config = dict(
    rope_theta=100000.0,
    max_seq_len=1024,
    max_steps=6026,
)
MLP neurons of a small language model. Each row is named by its layer, matrix (gate and up: input weights) and neuron, and shows model dimensions 170-297. Each number is 500 + 50 x the weight over its row's rms, rounded and kept within 0 to 999. Numbers have three digits each. A neuron's up and down rows have the sign that makes its largest values positive.
A block is one neuron, or neurons of one layer that tend to fire together. After each block is what it responds to, as a language model described it from the Wikipedia text at the highest values.

L4.gate1703:437465413532544449455491570507530459496565569466590405607539457525420512470454475479494507498446497493451491376495534464443528450496540515559463505536447477480547460444531533503521508529451481417509526516500555530494522477545494557498548536531426465520565487471473488607506466557457494539486517454489584604489495573519505523521539519456451524585416521418478387512500523483491563463488
L4.up1703:488543468520499491525508513469422497477484548444463554512538416630432542501511480604439484439480462484549422495538457548480583431586600480458503567561504418535453567563609585621559464520502493497493537529513534463477439538509492498481606530413507522522572466511485461531478478521484426451501561572400451451515496496511362453521506469433391556560551487500534500507523553481452512466554
Description: Passive auxiliary "be" forms. Forms of be (is, was, are, being, been) after a subject, where a past participle follows, as in "it was dissolved" or "tendon is damaged".

L3.gate100:525489526474497483585452509545441530458548517474509455535407431444581516504532506591476459468523586547415475478410488428505485513436485393525555443499533508527521510462548537498495487508546469410480527507490482504621555549491476456452547442491551506487472488449451479583623403494551497593477503531527477478553469505461501534503474491483464481438523480456617471473428505487447574535540
L3.up100:575531548515473561593538587553463486392494516440519424585470472519484442485459473454460512519496492483537506462470491467433560431606462385600528485492521495451543509486505501455486422517471430409497509510490434469456564442530401477526471533492569540590503481548455370442559462494515445535536502524477541489547488487577490518529454389557486520494477491370540557444469475548494457525545
L3.gate126:565451488521534494471489542422481456381575586560505452546506500455554409599588487422455512454432535465525554438519431501520443503469453447527500465405484461501467489544531483519498406557537458539461457458529460511459506495487552459429540532440527565461412479437495491511492532442504542555514419573484503531520498480623516480368550477458423528557468479400512515391515381594567494536478
L3.up126:499419561505584427491424406495501457438492580490488549460467577484555468535564470401575529478542536517516489499560459472453621573494459634572439489551522474575438502474512465430548397468578403473504475479461574484458554585551546481494507522398544539507557434553524446462615508346522475579501525476492516429530474463577458517580523489471501483543511420561414446515458516537495529558558
L3.gate388:542573487488418552511524504525598498539519452542502481489419580533582542459501476470488483525533497375574514525496539536425510560483491520597439545501573420519523515482489475539494478497436509538391466486457563497511490484542543505522476491506547498480443567484521482575504447493565516486500422573569531554544613500545458517603428456553519567380525468507428496532480489434400526537505
L3.up388:498502536573519434400555539466491471613484546532533417500443491493534450492481406464464526475471549493444480511545537547404507576561488493497511527492518445512486464477502527536495551472547482537510507560450453549527527444510495479464533466465509551536493578421549517479503546516444497457492476510463567473530503592531495532520483490502537517474393464525519465497505485551461481521524
L3.gate487:545500598470512489569557430507480554602596497411458481457505529487479555532457468452512395425536501491473450541494508530451504525526509464371510537489593437392470499510487492472594495374493499496559494456578454586421400462591587442529472491505485495516572502496531514494488590498502492459585469524396505458426408449469425538535538490508513533521504483473568527482536544429539522505529
L3.up487:480566532499534519584560532510539496542595567424554548516517429502610560482537460466575449467499578455559508514536503520565453496470483503498411562448557477478492496576529554522555454405493532535487479421461425529495433475500597510514457502554454493551465409574490537539500565534505513452569564448413476453539451475514422494436483470524470456497538452553481557483468576670593534478452
L3.gate687:485488529472495485538532506525462409553465568448533611427581496456393471430455416498573408504450497597487539460401518427476451522555492463441612527496477539505518485527507436569504525569559446494532499477537578511493571458530553489495613500440459436549442557516473542435466395510481473583495409526512536466445453461489579584582492495556469467427480517467499488519489526529578514532514
L3.up687:475558533575553456518544544450419563506523519425541529529508478517435547498513393494467495511446527455420614442446582634505505409522439524500502612451461504584483500433497625482446522498474537563461571519513435457450492453548595502523383453586482397504461457446532486503473403558584556501431419484546456532457504513479475486532539470509517523538441541443592476551421432576574582515540
L3.gate854:487501524504516514559488521524505448447530490551466523428534444501478484482578412512456464498548520583501515577482507495458427556514468472521558483467477458525496507469498448463569478478563489472487491558422585528386492527474473427532506549559504524464597404481518486535490515626479532462493464589532493542529458444506538498452515394441515519431514557615505495426538618348453470472464
L3.up854:534543556584442422561500547535464457545605481429477434562507454413478453539482515589537503515465537509544501450501564527436533583613483512498520524558490417501467470524611579483491556555484466521401596441453521444425458478505590487502515614565459505423584363506489494530432423479650404480481493486596444554479430535409523449461446530533511562615479458364451487463445597575546511490477
L3.gate956:469589516538543479413563540520564495522611498425478484516551429499534569493534518445517427527513420478492486417484536502514511549535499562443458480481492523489551491479512466485431481583532373497532522410558451537435527475469521624529574448575493506476541517583406526550460504490511452572512510458526582510390456469545515481354469495440534472494494526463490476449471518522521520483519
L3.up956:488589539520498500529478443609478565552494456533442430482461429595445502495432487548600494523480496579520531506461471478427460507518479461519406505621463510509513505426344493522523506436469514512496565482639532516489532543463557478537483470537386397398500463485488433519436434442540465444441535530495594470463461425479443505493531464522501515553490532492467438461631561526503478416497
L3.gate971:542469432535501486475446469469514427514548395453467458493470508386526518475389567532491554512558478507475447536508466486395568485493539526525446551504518548487484476438412469478512485449468456444516478495442475515470567464522510533501492541520410544505498548373475540559518554492527463517444517456477487521351538563477606490529529524548526588504446627493484540406469514599558478506374
L3.up971:486526494480601459449412494458497431537492473481428446551502488424463446517450524544518583499559520442510446514520504453500403540541562533496480495568509525500468467444497571486447537482470486572449432453474506511522480431524511523479582513425468516479638599559545511493479506452593422504450491483471569494466570510569444450558617575527451526544453519552507505473442512527491387483457
L3.gate1060:523503350402473479521459540527475619412461587495426530495415406463421450521491524394614531509541386486489515467521480515585498513549530543479510533431511399617473509407552494444532482477549429488502495464500396455517449450566515492503529485491530534477530492406498439465501527515477579412521463489447512551529508418597506472543499464518557421495445526440537508487520489554528507527495
L3.up1060:559483602478479555551454533571523503553509517411519461546449521493557563552452485561476488536487500374532507472460464473422533563533493450487493569482511639409537478491505534482478578449512482517529620513574555479512482552484490515438462531498604504486474569540390589496480585473526498498424476559481479503526564422479514442508583412470569482519503496485493371431514550474475583481475
L3.gate1087:470486557559445353445485565566567566505550475523513436530402568463525500459500423574422485407476514498521529482465468554502482417595463501550491528448498509528517461487514475462543405466392482468503597438467398442538563467463564486461505431607432475511536519570453473445477536495514561509402591492578509479566493407572615530471494454594566517414490461450560599500515570421541536523564
L3.up1087:425488441592529448480483500532494528467559490524509493595493591474518531477489547512515476588387416480623509506506514510440488531517535587540532414569414434372502489593489445552477496545493530493578553404380471557524414565561405537508615517583559451488545447565549561411481529549658451449453463448476478469505471587483497470392492499601456488550486497447402552527482567520485519476537
L3.gate1424:383530475494587507423476473491528502475575551446423516506395496482428444461489547490467442493577519532512545436432515527497572569565548391528545490518431593508497483540517627549372512552520478351433560424456456504444477522507466477482561437432502564548544447535464451564433394451517562602534457408461501548495476481448434585495603504452475537418469469455551402534441482571544584448473
L3.up1424:472465480498529571497524507526544490461544527496490497469419497564482463448549518556520440510497503518486483557523510610586522558579481497497625489558503565473511465525534549558482557569517430468572491409413499514455474495562457546473544507403481504528515557524480513471571485475514415580550480489513484533435458466510409472482556416478399423509535503454547412472451457534439575477499
L3.gate1444:499456497475510530451529442529542571606565528495495553376489531368525570467531453513499520551476463503422514575376512510528506564527570513529465562495430510580491529493472574547519572497475564590562554588559501528523569370520469505511439481407453479529513512399524400597540456606533488454441483602486512529556480471567441446519485522535474482477483517499516482424498466499465496483484
L3.up1444:441473572470485507480542500456527473533579498449551504685427549517504441439548530535508613433549526473550472484552501517539433471550577564538553619513478504579507480489475445551435488489425484591599559340507414569498505541533569559489558517456495497524475512565560479560520487593551465468532525465578466479460527540411550436431526529454447563511540557442593524367460508401568486438511
L3.gate1768:516470502538594438538534539592548464483502504448516481444532485537475462486467531430483474496492488493539504567487533502503502556553451469545487452539501536615554465425571423583522532531425409478438488469465493452483521537575475504495499533445582444514482471561535502589382530552536545520488516526423593532609540463466480458472553516493509492486532498515450586578480408528412487536421
L3.up1768:433514514499436525552533474435575462473458432531550459515585512412522546464504558513463529486497509484383441474433448540480517524462531598494428537538549517516398537452504522519490468401432484627562558507491501447517513463486505527488547509533457535389540537568542526456530462523545517527496474441493555381456440475506467521430472560565544529508443533503627552524419512503615539532541
L3.gate1775:454467596573618397562511533492562419466395584483533580557412546467472471497476379478474486514483454456482566487491396410404424515519545519448474486550508483531551464420505429573476548498495474523454547487422529489540577516428596536487532547422523492551546522514542444514492473493518549524474444548548479565623478618536439475569558463535505519523517545364485545493548555499465445527511
L3.up1775:558479563417480486445502490590461468522568520551453490568461373545496462442518404460507568481410437497480444527425425489473531496498477461461564529546508538503493408446519360476503479478524477562506490510435507491447613489702537492517495553427489502498526501527515475447536569480506498412474430475527499632602450592493504570537474464505418469434463490419509461518448499493550497479466
L3.gate1859:511516430450422487525460455499516405479565514532624514455484495560491514397521505506513417430535548544469552555590508472453593497446512511530564508560491582441426530499459473548493506511505491426444479521457623540511549449534545402483493499465513428607508611424545597506534403515513586505551414425426493504549494553414572536545515414473439515449506565502482505461478535387473508559493
L3.up1859:486471498442464485584514474494549475433543559555660555444450510543463490392526515501542469440493518616440524523555529483417551521471510519508524531551508603420481547563461451516503539493504464392435483528481546556520620527531440424463439488483459378551501634443539610499520368490494598516470439443477549510595478572433580506596472424462457510486538571517525517468462539436480555534470
L3.gate1887:412536543540467477472514567431566511432611528570498495596442460527431429533475470525497419491534492506512464418423480446483379569544523490548522477501529444564474549395459523543429516536453483465539490484465552497503492486491555442495464528517488473467552527476553594554553418566521539454483482505522525592464501550559425522443559490511524476482497512516474478475447547477505477470515
L3.up1887:553468507529456523531462509466564461512532535491473549589453465579442499518504564510550483527466421590508545416511494490508494508492471523535514361523523489556609513488442512559521419454554545509504476453510494502536524486514447488463493496556563490501477497475522523456503394550542474593600424485524423446363574487566519517458486505478441412529525465461484419550461444486567604536616
Description: Verb or on after subject. Fires on auxiliary verbs (was, is, were) right after a subject, and on on after a verb, in biographies and histories (he was named, resigned on 28 July).

L3.gate14:520511419488533456534478448512452476528437546617439511478466506411434463554467463403481584559516476527414544455466592489519414393540518560483451550476448485596492501527569475488451524583501442525467547486465456448511418422586570534575471493496540542466401471544480476485480505493436492484574392452562524476496475583537515495535465478458544536521482426478452513496481434493619561540464
L3.up14:426501487534434589516497498458427432452468530567504500481541536519468532373533568503517403488539515507511525537575499493485462514514554594463529507506464417527526503461499448530474550467541470511447494643588539505501564548528596469521456453513466526513492513474519482649458541511510495503623519476535554461539528438524395449630556466497480513442516606495484512516494511483559561461516
L3.gate55:544512497586450504398544470500537507479498577457467514508582452614533457518564405456515485564557537474506426449487581457467530419469458540501412582432506597409519510408489477459524517471539474541498503461418515508365464508529575420477544526481510475531505468456445507530483505443463423517419622464400451439373535518512489501508555514456416538496495539571619510585577536482501522493535
L3.up55:501526560529444580447460518455513465471459525486537433521509405504443472480547492627448514534470508349453488469533529468462542489483451549482424550492493471460506584452435550525518486461446500561530486428464510559425494429591479526546521552475451538561550517473419598549519458439517512515506587472379619453424538530489433592446440484400578469517485577553533475569564493485432446574356
L3.gate102:534472461459422465536496519480524427538591453528472526435611441575533451463473507542504440417554481514455440553474553692516537601501452384426420453527498469478408456485524456553470519510492454565561523493562518469474510477686487481531509534565540426460476466500548484467527415506428570477536593541434522465514609560564496596482512545540518428388489490526498444529512432382384458489497
L3.up102:486597430519447459432528519504520466505506463503493467483511520462451480481505451554454424485483431489408470466455513508461488550409514524416417453527499523597480525423538513443487533514411458595546599492488494563551454526594432493455440499464486530452538452478473464571506450482454505561485537563371493529486520539441592487471540511483516490549503539566439576510414435457489457511478
L3.gate260:428578561508459539536445518599463467583482437527509520536488558500530463449486527492455453489428463511496469413510470479592528494550466500526415586437562515484380500524432448541474557531455579451504503489470531388516483541457489500522544462467457433568577510447499543535521512612442379539499439539470448570532484487581548554522469553523515522433435463544534493538563477637503523506463
L3.up260:507470395509442483565499524540542561494460441492452466532432456503458469454450560499467499489444537533407589464488464488574529521442541500513495440475483452466514483478493518546413537465471488385523494564456467442438599501547517482485569404441518471543486478514483515480511529487445561466490407435525466515467526463504536487489503579554523502516437526625591442557454540540474561545458
L3.gate357:582519536497455533436479527564459484535497458506488458467474529486589498499417469406505452469479521591603514497602467474430528556483594578452560526547440464559455509440534535556456512515523465452436476565539425472415570495417573521443521406493543588496458469505497439500438497452442522504496514511576503522509527472553493542486514468551621458508497526506515415514543461453466464501540
L3.up357:559491503425431380508504533547442512542418464470487467422469499364587441525482516438533508594545375429457535533493453498572393520566497543569495568514448477515506537464522474577430492458539496600449487579533519429497471505469489495496524499498469483355458494630432464432590441541424558550425395432539500475443496502459540556527469450543640542523455500513500448506545424494550569593471
L3.gate461:588541459468508457484556520436453509506555535412447482419512486523527441461614441570470515566448452516487433512506534645543383517528439519471476516503507556558524546443555543498557518576540474464506465409448555504473531619492495562494545436538430471401463438608399502508514450587511473528526570580463560558504470544522499558425471588562503555497418579500522443471609477478442397611507
L3.up461:511455493507551538571560513600446527386528507497516436514500552415492479465479455473561598601489498526548518468557496413461429461556508424425375523458506480525528604533537428444540571567467504479542447465467496476494560478433521551453535468489448517421452471530448503473563487501512407474501471614486593411486553559473601502437521578488572578555485527531486506509433564413593563561462
L3.gate519:552500503483489547435562482503494550518542542520496489586487451548530441471462410483520495380417585479427491477554557474510530461604508614428487439532530451545503459485575465576467474479479426519587448516517428429429376460495521477474434478562519460501457492497456444534533518349493513469462590529445417534438571524547526516545559594386502494542514452541587487557470502460568520433540
L3.up519:552478472428523524373535438436563546547526549452491578555512502497504555411392484450425633549458525396454481493513543401472559494579552542479447498562421562525479592392473527521467572511480508474545389431524499476559538499459581401496507510533435492449561495495454442561512515495534438448518631454523420513518530532493578430475501535436551512489509537611543463489493588495478604473496
L3.gate874:525592482453477516438600467468513608582447479441439383570479438625562444520464502540453436497543467633488503542586475526568483458615496479566611481483543514474469455534477554520533435548555477552467507487410555433566390518477455459491506426517420428544457542548447504477495500497474574456505511559447547491417495484481469616506488515528502502454596452654473443453609502571443469499523
L3.up874:470520500465536474470473459466361517527549478507634500480548559464513450644520553468495450447438468476488564510476630527487515468485437433411579472554502516517516528459502470472563534515479550495423602476580407600541456466416474452552515532491523440549482402472532532487526516442493545549461522492469496514440565440481549394506492505419489507558588520502534485594498452522572499538469
L3.gate1171:489525482459440517572518543602497439563427459526436522468617594514473501501464472376554484481541444602480488512440530452492465516495526424465526485507492480477497453523522440602638409497532472599546452509555545460515498476436490416511475466544542445435429547486552549583520474593442587465497463508587503509535463491510466459464491445451499513507453574517464551582457517506471502465479
L3.up1171:481490427455470574557527575522529434549536523526523474490510467396584492505506581455481481463467537541414485590393449458468561453502556472435541580484433419470496505512442482488545515480519476619570512499512433504499545574482586562574402466504453484377438508462484539553480455486441498473464472424535566510441518449547494488529580385482460498530543477524466576512537541520444492606532
L3.gate1203:448510491513508451451531401478514494570506501496485518474614523471450410520464479497474423466475538541478526555492510568455495462537422462364439531408548529456530438469548460441479463556389526462545550513507493453460512503453497395527535506577486568377447533548464537470586542492523554612538582520355526500577399542431443533515479466508510571577516566504476528621514451403478508567564
L3.up1203:506465549476575500463512548448479546568502472437521434554545503498480487419537431502526480480459594587487628541505525499488501491548567516390458548491456497512577435449501477459531509490494476594448506543601493506563481476472470510550442459522551506466422524540405534562575518400543587478430498508407568429507386494500454493456447501537448599514543547432553445582461516502579410557514
L3.gate1276:593462483434469513422495490541498595475534579472511453482588513589458420531603631573572441548460474463499520553548537586553472525618489617520514486463510490563453542603409416577473486523469467508482544476420506551531474463413496525515553444427573391530478486558532518441495519447442588525532605568402497490509506562549504472460452498531515546465517501521545475529597493567502376489598
L3.up1276:562506471479493532436546409485529560537540576487545442529478488531545393654552592452553498492474546488593452460505571620476474508544509553477550512428449417518531482602368509543507452485489474521554563482540554482586558556439534454553597465578465449444447562509486502479446540478497515421516441565426484491414503595452530472479493504430518520466531430519588447594635446532549468550522
L3.gate1426:516504314431446440482510451491598433597590441537419504414490482532506544492388470488507499451499522536389360506547603565445545486485483452507472520522534509519512574503561484407525524490518487516563550436529507501506463470472490516471387495553480533554497510434523441493423499485475444579524530549458455458531477519500547558405466542485487487431485524525507455504447485478501454585533
L3.up1426:480424387474476439502615581485646393533461432499477558430549439354396413483470555572539450465524563459442468526558555467472526414510483479365441536566563542498449487457441482500534429536560484575483541399514545485446411582527502544506477450482482464477462481458510469473523460480533531498566582572506453566504477534498624554444517526568523419507439549544485517492452525438536504466564
L3.gate1472:471391459602513460531511507593568548422523475479514542511440483516589396523539507516522501476446496458476547431634445616534366453475510484481557488465484410526525534590463406493459427468495495493532508430517539487563510461485505548433369527495462445531515575427423509517335455545422546469573574526563508570506482572506540607520507494508448491537493544505512514584498550479519519575435
L3.up1472:412466521560560431579546450529495511453507500441482489474466565526567410501485461536587457550491508438438431513482535531539415504513525498562521560526526483498496529522508387434487497451505521418587607435482583491500555495543435529448434440437430472552519500425468515492459505424495514400443481593501524566598561444483481563617416456484507491497451465564505434531501460432512583504550
L3.gate1565:529596559366529421549434557479482570520501506525559423511388554573415549410524468521540483511510554438471516615527516488485444483406500493576533671460474530469423525491466528493456478558537522492510511539411497443443457508492405578516475505502477465496574537503536441497502495422457511515490541502457485476506517413592423420507500445536502460414458405514426506546580509477582540454368
L3.up1565:496513458410601449548514443516440496537528500471469558496374540529583570505465548437574517394471525475453444444547444552451475535488423530441548475446479486434564497446516554424487517609525423496487513481363527584548560469515491475515529507430468568484444413571529557514455557438508553518468507520465510523540492495570541560656477443485574455524463509394562487524564411496559514431544
L3.gate1652:434492520508547510553506520595465455534455535469504618414497492478473551450432448426498463504541594504476570504404501535394431423407497456393459488500525413497406531467531516421517455589536466530485524539451420547470541575444482553510553537438479435502497526469466496445524541536466500433512512608532507555488370422460488491557467555463483464451465507448518536528480569498503469495514
L3.up1652:521496569570505465560541473443453451539513540524557465521478468485453511538527413438482529534554436555458503408458518548517439521460477475432511536419581496514436449443561566400474468507453431510419492567521440425536499592522601487494512525515516422481487511544433480473521514536504464456530465506514499494490500470496383489511562527404507526501491458520483416544434428503512420470538
L3.gate1772:550541440487521504475456425482455522482543417457505479485455514405501478529493486507477428540452501465451489497499509440454561500442553485578531544566481523501433472487400455378550488481461459514470522553502522512543426484530489443511415570424453560365392441521480401449571543481462563503445454517484511520526468481516449499526579465559501499532463452498552570485533494506605501527549
L3.up1772:585509529620564443480523472503547455510523507486553542490495516490580468449474439477518566529428441477464445467585533511463534571499395589454519606433465502531460472444466578539520461460586358555440482535493466568552545446470529545551552513445530532458543554595490475518563390496522542562497553410528463454508465499502521560519576411428513507445359506521517535435484485420579562474463
Description: Table column-header words. Completes a header or field label, mainly the period in No. within table header rows (No., Car No., Ct.), plus header words like Ratio, Home city, Order.

L5.gate154:527470424523472466513512401454512418535530534504439538449483447458471478519519484527478503463599519533519475550490512464531473502618541504535473507514493605474438469480517473564463533469421485495554464436462536461362500468504496473381568511586446441580574452573499464480415410510607503475457514456401558582435524553484541469509359462596480539541508411498494360471543487412446384525513
L5.up154:511492509532500538557539509485417420470501510469481450499521521553515500434450495481524433560475476540477569552523523421433493520502430441497502465416474470500384454501444467479481492447516556491579496531374501465468550452449534564541533580525551515482469584546601444506427457425492564448491472520507505452544532469514456383477552536535471571588500499487583419559494637512407558480477
L5.gate177:440465511457482520571513476457490455583516482545441525560422465477497497502469425473527567550525566482566454539432585470411456476496436572548450470571495544449500509547508441486489490498472557508584506450460535496500514459559508395451510474502565473468503568462500503491627465555400533396503487443481473501451503479503505444518598435504535588521584475517503473493438550479588504454486
L5.up177:550566495541510619450502457529519454512478509571547500421454465509528488510519409522433452528552494536460474543469598554560452550480484521439510449473473481546414436600476482534524522443513444447533526529559515485565601492503476434544558523485531493635552431553480469432412535456600452568415520505541588564552458522510450490487369490563490485546518438476470454542442530427495591517576
L5.gate965:462529569481539551568563461502496535550532489594419549530565517515426555411468476495511438418460543549476524512542548481516438562528563471424434551445534636530489574484474450546557537511475518523562649401441465453433479530464547394516526466504518503457444529509537472489467432489496526467470491507606551396492521484560442479478473434369562433460469475421667461516449550451495500564505
L5.up965:460552569561512419578564484561610455547550415512471421475454452516487442538518493510477543391470535521441531418544545504585481444459492536423562463519547524515429478420537408514467391456430533516536559550440528425485518463485593507562508517455515565470547445499418462578466463513508562514533515504580558501531496457448469513417463541487540440449536554517448472541476561442444530446447
L5.gate1989:483473593495512575483485486542465483447468565520481443483449541482459484529521431477527375482555431595581518485499554465469498501612475494487573487528491466469447507546457482457511520527470509560474435487457542495407565495422471465554543462531487383521395459550535587595500474517485507457490465439481470471461456460474559500567551437465513433381493581472482550580613450467525401544461
L5.up1989:505396540623488479453469469481532506588464546387505505516516537541482505427572544462512514500488512461470456508528513433462560430488448507505534489478414446497436490509540590450556480481447541551501536471571548419503536498524433450437557551501474514594541513502390449482580459506491557579518531546533492494574439486506458402436450510553526473535527500474451448488457481492481497519487
Description: Main verb after subject. Forms of "be" (was, is, were, been) right after a sentence subject in encyclopedic text, as in "It was established" or "He was one".

L5.gate188:467501529468474496459522570536620600538411468474547538444552457556498472493511507518466470489503467529537524426418445466462449519484506544473607466471499457553489496532372485422555506408540489423512534456393547384457437412512466431585573533454521454509422488504466443410516465545517534497559486601538516514445546433591522510424517503443493503500502533469568554510486532546492440424443
L5.up188:500439504589462458539456407487461472502486509490523538532584474454446486432489552529464549555426547550532529505573498474470490520535467534552556551542568566555534499512535461516480507504510535417483498492468546479527463516563531564578592523510561490478482467470423466429561459440539515485618491542566568491392431527558473521533561503532456537478475507522481525571452432456514434469368
L5.gate827:364493508482458457448464568451419442518521489572476515478452493510494452491495476478439456512546520494481511555469531554474402489453479468561444517541432545596467525424532539545468577420426473498480482511488540533382435551455539452501398479461545466515471451494541477539533539486476599435525470502551458559495492450585520387492443377366546437503536470629493528382513498416447425512510
L5.up827:476546551556593493489533609521401572521593503617520512482439522520538467494474556406511475518453413450554466467554535516564530438533470436484488463584430455467514525497429481487445564370433501502489491530478521461466519473500562523556488531562517469448485457550559467493444434477452546449546546583525500556477487449581483507493459498478538562531525438465431504472531542536392523554483
L5.gate1900:444464468462530502422482539485483516483557539626464493546538508540470592581511468511508390544447471406508523467455497517460453574563395518514437535505502494536405489585532545538454610581486575456601548443510486536411493432501524532383587485418523548558546486442458431413440500537488478607542455505508525506583563569521437404552442513587452547578564488431436545517515410554450493487473
L5.up1900:372480526563535439481500513518486510408520414512595510489469544530503451531541434467508518533497542464492537431481485531447499505556569521537477484460559526507456568517548465462489545537447536454392502462557346427472512529501444416507501502415547438538618549459463411494448550592544462589414455499492552460473514557539498474560495608508460473525556524486495453495556394497498480549544
L5.gate1987:432476496553431459516412495487454555440609455563558528478487605622461539543536533519494448479458497487479540565560464551449471444568514581428454512444530501551471556476515502501535494456568539565501498414441496511422455544549484450446546509590456536398463587479471574525431476468506483573480446516473514484470531536554423591450468432469579443656513566480544534468492495543469542476555
L5.up1987:558576596463519441532443519446596595574582448534557502490492469517474484436483527488471482543485490509594542551462513607415452485523520518440530497423517360521519434517488499452470503443477568421564495475547451465484508457532525452501539463481444564456594480467425509502510441435438587463499456458534496459481462487516489506531435469560623499564448557567549578537447468566461515584461
Description: Initial-letter periods. Periods after a single capital letter forming a name initial (D. Sivanandhan, J. Pillot, H. Kurth), and more weakly decimal points and sentence-ending periods.